Weights of a small GPT-style language model, trained from scratch on English Wikipedia.
Size: width 384, vocabulary 2441.
Architecture: RMSNorm before each block, untied embeddings.
Training: a variant of Adam for these matrices, 886M tokens, 6763 steps.
MLP neurons of a small language model. Each row is named by its layer, matrix (gate and up: input weights) and neuron, and shows model dimensions 128-255. Each number is 128 + 32 x the weight over its row's rms, rounded and kept within 0 to 255. Numbers have three digits each. A neuron's up and down rows have the sign that makes its largest values positive.
A block is one neuron, or neurons of one layer that tend to fire together. Before each block is what it responds to, as a language model described it from the Wikipedia text at the highest values.

Responds to: Before a numeric value. Words just before a number is stated, mostly "of" in "population of", "circulation of", "mass of" and "were" in "there were 341", plus infobox colons and "aged".
L7.gate415:126177135129155146159182153092108138131113118125116144112097186107090161123112094151055201088101131109133163080065149096109117141065192108133164064094119126059126021091146099104138176094166154117133093141150105121114132136135132146147081147117151129152125149140104091130121122098119107152161126117116092104154113118069135086138126125117172115131085152126097132052187114095144159157108
L7.up415:177124173073103117191129175154151126107156144130121196145093143118192094081122104164052155149140169132142142107132134172187151077110158113111161090076100134128142081146110145102148168112118108100089093142130104088110136129203156180179140122163109067114126159141096146164140115083098111136131123123101133117147104107137157058194131117127188138131120207099079118132133125113142150125127

Responds to: Area units in infoboxes. Unit tokens in geographic infobox area and density figures (km before ², sq in sq mi), plus census "housing"/"household", place-name word pieces, and his/of.
L7.gate1964:158103161126166082168155114081154087187134129115162104182131119102163108117110082134115143130124135141068178066093146174130114072134115109098178136127101150096176118183102166154187146090187122105084099219148127086148155101124178103129090154172153148142188177132108126142102166119204152227147121124171085139154128104083149131081130177130058080077119125107119077153087127115177145141166
L7.up1964:136154087145142067153157142145107140158119131150181143178088190106161143126202186122121123129088123097129152068184149129097117160137158109156116139187132071179148097193143107129183115115128164165086122132137144116147148129139165158155131093128156160191149183122114128065072143093126148185114109129167126138108145087122096089089116076165120053146138149142121118187039136126108153145109

Responds to: Numeric quantity digits. Digit pieces inside numbers giving statistics, such as decimals after a point, populations, weights and table values (6.34, 2,035, 152 lb), plus quantity words like numerous and many.
L5.gate303:182076120139158066143142193068167115143129082157137126136073184115117098091130144157133180115130117172106106160092163114164136169078117186143127140132135141105124164154090161185096150111098131132187168080146093094102104112127117117165092125159182130119185104142107103133167145105187143087134096168130101157150140099087126127117174165094110131149169094156180122081139182104128108139061
L5.up303:124086144047148084095146134174112114127163122136142141137141150172162146128115149119138138090132120170164139088097116169098126076160144028121104130120083060142167128139138074073066151125127041100083152114121157146078125104144098152136155118139116120138102163065180178136174143052170145124129162076077141115110144143128142096112080137132112120127118074117082144080094107128146140153114
L5.gate327:102105150114147161096098073069176127115131148074137137148152131121171092124114130107147147136112116152075038128169110042151155155160077134103102106148124127202104117175093185152144140157137180131104120050208150155131120161143109138145141060093156156146129162187125124134126065177147122108126102176186082145150127128165136098115114152079161094203105077169132104128140195147143110132095
L5.up327:128036143136114150162128142094092114102148130109180131101123142149116080085121118132148168102092199127158108162158181127130079141059131155094138055129116081172125136115061131118092111116088170144146080096145152110080098122175095210154146115125179177161101140026153140150125166156156137159111102077154142122187117126149135134155113112118126148174116134164161161108113065184211153154123
L5.gate895:153150057063190158120197119120166072112109164112132162135135178150135106153182143170143108133088174168131069184166190144129171119109148112126072150081141117171156104154110146141135106131169207168051112158119107116103152177104195090123142080098121098185169146177170141103092177134128097099112151072143110129124129102160095094115112131129148122099122098090112116106152183095125136156168
L5.up895:082098130099119134099165201096100126127103161103106088161166115135116112139125127117093167143225069116067108116087204178057120106144125106095135132126147136117076085120119135140133138069125107101149148121127105132153153110187151075150112130127129161150142110100123176146119109166147152097102193122152101176111125127118210115151057076139170166130171123154033114133050104104150057120141
L5.gate1235:172140145120192104149106160140088122128108126148090148144092182131097172180121139155116179077123086106128121113137102131156163136124155178101125109180077146096114093111124148115115120094157155070156114137187147155081149142176145151128132165149136112162132151171057141150102134134169121146178104122154101136135113113090111105145154196142146094098164105109170118069126128108107178150075
L5.up1235:165099125134177081132148140161081155117132129135128132117105156192126117157089122117109146114124121148135106122132140121136131142141186154132158139157076101047075105126146166174124130084080078120151172147172103128101119114127144147108098141127109098138101140101117210151148142065141132167153100137122155129123102135137119074145066125153162105117153086112154109075167149117173128104125
L5.gate1540:090139144105121076117134105157121109127145146065176139085177137129145114125170106164120148177071121106149169149138196159128181107148134097141166155166134101116127141147112151130136202110096105119125133184134126173084128184155150101104139121113157150136097094180130100173135161089131126144166131143162068130132144125112137094083128183107124120187150091137121150095146108121096177141120
L5.up1540:115116100100121086145149200146146134127087178079114116083173152149141112094119159089110167122130150147141138100160109194114111120148185156152147156091142100093118147141151098152097156141092110116167121164149117071107126113158159141145137058129161119085090156150107118136100200123118102132101100134134137150076160120137120082153117140137141150146163148118145128116096187126111021152096
L5.gate1924:164193119062151096142120154078147111155117089128141132105066166137093158153146167112121142167112101145155158111107150154091145152147108176116134156120096113216119198089107113148067150124137127057151121089069079095155139092128205164122116093159141088169146128121109143108140114077164117124155108086134120201142125138139095137158133121139106113120147166120169061048079125116176098154134
L5.up1924:135175150162142136131200090086105099141085061125124116112118181164123111123094122143157155202120166118183091118154158117186165103091227104131155080080147109104132119124049125123140109187120107160092200137123125111103147099153154097148184137155097141180125111175142142178119123142077085106168118130127129141165154151125147113101085149119150131128134087126098161139164112104129188119042
L5.gate1972:025145180075133122154093112068148172113103130139104160131182145128131166151120133150118134078102170164114085092128092128109083081103137206186109102063192157111134157096083172158165111139154118110125176092153160161132113106091143183130150118126095088122087100150070110124157079155184122137185139142178111110101131110163115132118161137120130103115154072139127087106165106134110047152130
L5.up1972:137082059135108114094120140087115157111132148065162118120195148129197167147155126110138112085120138126185118163138182116150153083127093138130125124144164125130142162094160153150134172117109077082074090140138094146103122105182171096116108115122137141108092145098049178096168083162135166142107127160175153111095137097062119135137111134133090134148144083111191084102128137172101117139112
L5.gate2005:201100119086183128094035075156142115112073159099129147096101144137169141137106142126091117140051096080127153083166104120133154126127155123113176074145107113213102109116125104156166127141099108068143133162141087146109106179089083094098196142118116093118122155186103109112122157112122082165166076117118096135083167106139180061157138090115131127113116108126105219095151105145100108124069
L5.up2005:116157120133119149170094177115110110122140178127095217082116129145113182090101149118164168080188130104156127129130125105198129094150219157149142190129123100095096125105156114212105140114097077123128120119155085084137111118182133209127114093139191097156085115119089119135127133154124135119118146157126159118159145169131149128118137150131134108184144120140110100130131084170137103118130

Responds to: Table header fragments. Pieces inside column headers of Markdown tables and infobox-style lists, such as the ( in Nominee(s), the . in No., ank in Rank, and header-row line breaks, plus scattered mid-word pieces.
L6.gate79:186136148137179104109118149093119114100112117132107117079128127118114066176130139117168118151132124094176156061128170090135150127126110143095089106099190082131152101154099140098164139143137145094117096124118123169122137153085141146129100107153136103201133098157131141143126101119082111158181078155141108144080132203127113135097085135127123126168086119164093113173192119146127162109106
L6.up79:086105118125109147169089051142148102137113126122073076094118130207136119079115116108115120097142114133157118078108125124127092098101136141128163104167134162112175106070127089133160122143095090102177061107131154180116088137117169101141121103125156152131122074134171179158183181114162131108122154181110149070144134175134120103159101160204108167116150163151100127193147088186179124106077
L6.gate251:172142127151157157125137118113099130127145086132122180159127131092109109138189164153155086138132139094111073125131052087133129131197119109190179089150104157098140064155055116072164126128153159141102136075172120149110154143129046145098111111116112151097092144201128096167083099147118183150135149101111112070142114147148136109139139081128131140157115144125150167100217108107185080125122
L6.up251:088093177175095148109130107109090170175102160120140156108133137070211132161116186121143099071109111136144179091125130119169137157167149183132160164120084086103145112127093116120140164116102115097145112084145138188162106111162128187139142155123133102193155117157157139130101130125100120028156101154159113112159113154154103110161107094105131148162100167119088049151160106076169141096174
L6.gate1153:120103151058119133126079135147161137122125061156163047109169133129114137136125157130141176167106146108144150127144185122208131125127073092181152084101067211108128077095091120160141186051081168119158117127069083155160131127114201133151167111155100128117054108152175127131149150089107135132171196090042103116100148073118111166084116129157148149062090183129132183091162113102151131189075
L6.up1153:134141098141163141072135073167141150111116148204152121126115086126128118172078161087153176115112174115126120109121125097130143134123143119134098068130113180130180090145116092120185098097169157085079133083149116150091195114138102172100093147131156100170132121124161185182134105110143064121109162147177104155183172097130184101153125118120135144182190116191157143149083165126193085088123
L6.gate1185:162118047132167129153205156087101100139082078107159163154159188125138126127138197134095163161170229165146136170076141148124097178098193115166142112056160153157136121121059162102065155075184162123108175122200131141155152121148144073121130142132129151103100125122177117147076069096136161121114118218115120159143143128139121117106158189144214171139121132089109126108171099129175106075116
L6.up1185:050082131139073154123139133126082100106094136141143109133156123108126146134124134125116090117061175156110160121193159130085174112143136147130167106135098111173140123123139067199162153095169182112092126106136073147092095101129118166119152165128081111107128175107134119176129165131145160104149137137178138111147072117109118073155160091065137145102118109106126074096146143149136087215180
L6.gate1480:172138163143103134144096155155180121131142107101112124119121128128122121177112176128126146092093140048101224093151154095086120142138122118130132180114088095100181149150101087087125192101081146069114147186172135171085110099142098165140161167102117148136153172167136108103144113132156143164164144147140133165144103096126141113140160128172067127127153100118107130157170121116151074136116
L6.up1480:095132091128119153155191153119060175126151080097144111131065150111143153124126169128072182106154146140140092152068094092130116176127149051144181146082140156145163154120138111151163112121140107112190118098194105114129167110166083106155130106106187122186094143164105113119132130098072153123094167096167036110151131185133097067156106138102175109155170085137123095097082158142176161100107
L6.gate1586:130118166089181116124144140157151107144130169124168144104095132121140062176089075112081117108110113105095130144073201153118123097120022102133166147090136139102175114109142159085137157077179114097119084149109166096135139150132192156075182092118128212117031096102108140181125130190175168139122119150056114105120122137132158107132131126086144144143153181134127166107180155161131113120179
L6.up1586:090171146109138210106154122123111113120140140137124084131146124095180087071094119126137104159103165133138117113143150141122169089106106107139144182122131048085142114130152116111065151088121180093136172075155063121129144174106104146129110144085157135095113181102123141123109089114115140126135095164148093095097160160148173203125135096112168102096109181112158090195108205078147129157172
L6.gate1622:119197198084160131109094103158123113124126125180112083146168097140100142146132145106115174158072149165130201131110091166118160173077086164191185157119089129135136138147102110091161167066130078097121124117111083116180123121126146154151124106139136070191108135145130176130180145133116142165191134138090122073150127161087114082126095161144151147140106133133136116051161110109198147149100
L6.up1622:151154146152184090156167142111158036165179153158100065172151160084181105130087125057095149147139112163119136133129173130187087145141146108145166127156103197129081092153116077106173161141119142054164157074069152148146176078130139152092131138065125097128081130135118151139147144088136176105167081104106128115137199107167125092125115177086134148170180140164095166099128116108147114156111
L6.gate1628:117122108143189122093095093099162061143073155149139115105146144136106189151063152141137120139131194167140161100077152119113129139085134170184217141106173152103141157142104166105184175096175116124148121086167075135143176132175141121142135140098143122110130200123136157120074110151137122173122120162106140170177135145130153104141176126135138101129154121133121087131174112112122136182144
L6.up1628:174151137092175171115137136185131107103155123081124139142141088141134121134137188108081142118079060056150145192123124096103132130155145142174121177132106089078142175114110123098124127111177136085121103170143124091138082140085116138097129082117107146101091106134148152103162147057131108150151158122155141130147141131105090090170162109107156127137110131088128108149130072135168108081101

Responds to: Table header and infobox labels. Final pieces of column headers in wiki tables and of infobox field names before a colon, e.g. Ven|ue, No|., Cap|ital; also occasionally "the" in prose.
L7.gate1761:110125160089161164093197178099068135122114059135145120118195131123159097161099115099105137067107182168140118105125098115108165097137163147185163117132135160118135087121142134126174103164181115125103144110130144144094126140113129128099174148089136173103094118155147114092163102111127122146144172139201136153167101151128139145119143195102145116124115106180104126099108115111185126148127
L7.up1761:082098120091108154089184152116157130089120126110148066062133085156101079069152140051156111057110188165117089136151148114179087089153186126139097112105117128117181105088116104137144121128080153090103132122120123104135118125120088169116163143150167203155130109093080142128081124115127063137139184078106100154215149150075137111145151101116103140176138116189075117131113168089123085132112

Responds to: Item joiners and separators. Tokens that link two items, mainly "and", "or", "but", slashes (https:/, catches/stumpings, bid/ask) and the line break between a table header and its |---| row.
L5.gate754:128119071099172119125191135243140122118106090117135108114090162120112163115135121120137094163046115154140045190152087154121109134133184147111124155173096133125058091144146134160185148101113048129137067124115073156127132152131114109110145131137157179110117132149142088132135124086169165098091154133121118165151139118135112164124128166166154103126113151154111124125149134069119066084120
L5.up754:131179197080150115141173166162120127066122097146171092128066152126150155144123157140098090086140146172118135159143139126119158128083142145186159176068112139147095127099141146078185094143133116126084159096160154161088134139105192138164157160146074145189112119160132126144098131160136061190157119072085132165160108135129085108100087158106073196119113128150149161085162116142161143146109
L5.gate779:144098149142172130127091164122074157125128162120103094143112141129117130114118144134107183121119153071146132193172083146135119139166152118155126105168092122180134108097112087139129095178123178118119197117153100207080166110128078141148110169111103107115133118126139122131077167123166107084114157135094111150087142174126134115134117150116132195074167168106125163192202133105066123110092
L5.up779:135068118133107114104094168095164155145116127157165138212094135114231142129121114151125071105169129126149212093104130117050106168121159127186146136136177141139088147118168124126122116124141079126219134193119115138079140105196182150119131128155127127146146139084170154184098072127093119150173171087130165125143165114142196122111196089138144157126119097143117164118149112092100093148116
L5.gate1247:124118093168131117091117174171129200126054115105149103173066098097158070055106092119063079149116147138126144100134114132194110098119104175129179138096147091080191101157090141090136145136139098133116129150156105178148152176185164164126144153112136174095082124040114170141139062143139124099108134095129170156106122113120197141101139107141131113149102144130127091092093145186184168057142
L5.up1247:138103158133153095132153116189094152172139140195127072160156081095170124098103136086151069150115148156140122129115126119134170145169179100142137123060139109114050144134072175093106109123136094139071100113093133095110183157164140079103130147123119106132123095079129135156178133130091150204159098110109163092147153142114195162181079135107178135110101125173117100129172109126181131131139
L5.gate1259:115099126157132127117167088173145109148155109146110128157134174108134199150092156152100112135052115136056086168137137152146130142074161122125131127127165133103153066126119083161142103137145101144084145159090153072080157123157109068099165127113183155162086161182150127156112140125144097168142159127142112133126107157108133136138123104116180106086118091080141134138123126151188128112145
L5.up1259:092075150070101136133075131135167123138113108079171085112085139107151121024110125165129132113137143112160201131207115168056096114141135140160110149116095129178142180132092090123134035177132103136136121122109158138118116068128125092121147112160119119163113136099140184128180081141163091201127170075167127090052085120190143127068132104130105095119094160121052153117155099119121093065156
L5.gate1570:124111141144103111155132089052112188158095140158165119169119141126162157131125126132102121158076152074138124124152239157134108054070170094108109137091173213134177082151152202143118136141175161148120128132096149110160167123133151143080138121074138169149136127109103133213151134089171132113078102175146077147138124159124175086143159130176194090111153152188069193182125116162179140107067
L5.up1570:125102167108141107171158116156134108157116120112118164161080109119165179121144133118108127137139137129151087143133112137077167158141105100099174117168153182111107158180130183144111088113116105109084074130130121083121141133124104205129161093155159141082117079098031126109114174076196109140125149113166174075076112153117128121119115148118108122155142128107144185129085137158137152130079
L5.gate1934:104096138176079119144093100150172124129107120185119124089109120161091109154086145101152121204097090141097074122120160207132185076071136130129085115104156126121146068066132158161078083103155113080129157144103074201093133119106105156110149114131160113126129171125087154186112066133101104162106068203187131115119164160116087075144119135154151127176111122109112130099077096161063186139133
L5.up1934:120121179173149155105109138091092126109147152190186181118137109136126152136144151131100065146033175114100079094114079155136113099090120160193099141047106148131124130133166113149085152118142139100164161155047176118106145127170132148091073114092070095151093118072097056107167083147143146134134137132130154079087108086083093096108108168130169159128049064140130125143099124094112167130170
L5.gate1967:091081125187100062154146157129109130130128126146157161191113125140104153145120150114071153134086134102152114100147139173097113066120118127126122144144124080105120090093154107142204089136123149078148154074099210113103131166104138169176150162137076081148106083106157104114115132144135114175141126117167107108089129121065103094139117106086175123113057195120122113155138153172147086083080
L5.up1967:166136143098113147210059111134146145199086057121158109161084188124166098093172109147099100184137140116160126156155100192109118222100132150108163087091138133128114114142138106174124126156127093145127039171155185123135127123104084071139213170080147133095077112121161181124099180077160174077046155132116138140175144117092101140119093153155088152109071147161105113106136159151144094081138
L5.gate2021:102088145144180149134183114098165091101107134146181106111074057145126141166091086119128120153141119153135132095165150134151172181100139133159148166114086095225108163152134104148135128128097210084146222079118156126111167158120115122113112166102070124120109129143160133081138141111090150138133070144122110130078130160163155181113174083076128111104130122128102160118095103121133111058081
L5.up2021:156113131161099122153072152100142106143123084133152116079128134151116156142115144157128120114088049074174111160098146138126147163026093148081143110103135104126129068187128126133157087080190134160105108061111062146101130130135120167200114139126131122109118089036089131111123097153139116047136157116161107146124114147183121138094111155109138118138181157138151154102119144140130161100185

Responds to: Mid-word continuation fragments. Short subword pieces completing a word after its opening fragment, especially "en" in sc-enes, also sc-ores, g-orges, endosc-opic, att-empt.
L6.gate3:171159131126137119130139130102099108148134068123114088123121117118074134171116224107175126157112139170073119129144120148102151151134132116191134163105158177181093164123096192116155131098254145146042151138113157161096159125172126168101159182083120145168108174146077160145134110114126140149141083129145136149133136154145156064096153159116171096143114118103120161129075104137135130091078
L6.up3:106111092111170108138112153108084114218098145112091179143075114107107166125145116099097145116094180146147097095159150147161166119128134121141110092165130108188118110133169170112050185089171157099125239166129156167121142097181117130075137143129125160070155154115110097149104121089100157165144086109170104155109145119139146112150145125158110171085113096130061130106083124101065094127099
L6.gate232:080136181134132125167111138097083134086035105181169151111153117074069140180124071169193168117087151191094141128119090119119199187088119146180137038154150177103097119107129182103105147139179131170106138120137119110150179122161135159128124153148140139125152158210146096129107175063125129163189129170153133144148119118183115060084112159066160079133095111110154122076135106144144125137124
L6.up232:142107112113173174130108185093101119090142123143107109119163114154178149172053161067120125088128131121138101113166149137168110178076186178137117157116102161078125150134161124087196141125132121041132156146113159113101108128170088172142137151144130175181117101180149101136116150089108199153112096105137110113170110129129093071067082148110099111087112108135152150140188043144101094153135
L6.gate446:118173112087118133152110161075140131099123110120174164108156141083152153137087187132161154099163095116068102145135160089167156103068153048149115125120078153117089080117121090119187107142136169168143151086117106128083191091191110101116133123088115131177092104146152153128143078137136129090105121122113142066106128220110135144121182164080091148062137164129152164141093117115107125166068
L6.up446:157184121135144149131100105195101139152129113162106089217125144165093176089118135144108099134135148174101179104159164148129137070191148107147139131117167179155172105141115115095102122117134111191153156113128130169162145155133135173163124119106152111147168147103153106078094126086122115133099116109111092118161124102149128074149132079156150153123103141103131186092120168118103123153164
L6.gate546:155146080046135141075137123126074129166174170113094098091102159099175135227106129139097096111146125080132150139150166098126134123092147120099136152156114142161096110119135147114157154130199106078116170197142117187127132148066165093135132107117086165179155136136131133110132145149142148119106088102146138092141144123123067083117151168079175142099120106116142095129123141158126179131095
L6.up546:151130133169113117095157048138082141132168086170102079177081096123123082129131155117053135120183112159153115185126078147113162105087089154049132110110117099130167133121136109080105161145202174139100142138139132153154139104096110087140111129128170058184185190125117157135141172155149100166104091117200130101147152110063124127166104172106153122075153161123142063096135146221092159142108
L6.gate1831:147123172161120121109092103127126105111121140067107128127147188136098084142146122119098083141151113096148126136147137172137122158150162087161108101113173132134130095113116180140150083134194121195068095175152154171116155153133186100102180081123151156131120127066091146106102104141138141118129149168127152136150203139155162170136142149065124107141107098115154125138112119090141141141122
L6.up1831:114058160150147113144131108097121139125074106135112160105110184115114196106129121141157127135134188091175181137121136063092122177128138156087144140108116143094163147167103111132211137139139118147126120172184101214178152110091159100157108204163116169122165169057131106083127117141107155093110057106130120109192155130110086117116141191113086110127153120112130139131140147116084161174142
L6.gate1834:168150139123109131101160140129135100169067154111149101127159136182122153212092090230158159110145128119137111091149170101148156114077185164112116114121132126178144152145094120139162104134173162133098186126153100174089108146083107122164068134133176157123091091075173142112103120126109123119110094078122076121114123117156158094124166170131168094118079125145129106119129168086105100123082
L6.up1834:155077137093122132156120120169120075141169228117117107098149106148108108136116130123077197157078123137143116155118109019096111135097126142070127150161161136182109118132089153139161165168082092112134104087191072088142106149111130116166131113100127140118097048127211089172118141066135164135120116125099134149153147149098157138094147113132096113125132098143127140130089084120158101098096
L6.gate1882:149182138120143107077105124117113130093115136097140099103054161077158178140125082118145167166118101091127176117179134096100128138081115112117191179130139165111117120099127139191181157138139143094140180131139130125119142153114075135178150126182102153059118118154087118123146145154197179159104129126173102130161115086156137122040199084197113100096131111088144156080139178136166077144126
L6.up1882:144100160125084116091130133085084132146203131106167123108092085101109119108080108097163141133077185112122104103156101153156154152127157134120124113168100146122100115169146149077087174120145178083159129150133076136185153129119135073121112138144073167108058139101135103125122130132067128097144108135172119131073155121096162085120177128154118194144153154186139201129154138172104127111106
L6.gate1991:105124116127124123135170107056075113155060101102152138125109098078110141121156114146131122183111099141120110161079128086092180166140107073135082123161117130162112127139136154116118101058174120128088134119124109174159149180134126165064087182095094119208112096111122095134072101127134145172132094140201107125152130176102078096086093116138142110138156089156108128100100189211105118086082
L6.up1991:069148126124132135129128142085162111152128105115188236115084102091122191081164155130122127161156051191108109158089101112074110160101146124086081156141096122138152137107139047155121106123138123161129151127121143135174131089143104140140119147109131140111163060146104100120060125064156120100053157108124089123174176081145087091100090098122122156117157109155120115108147160158143140138110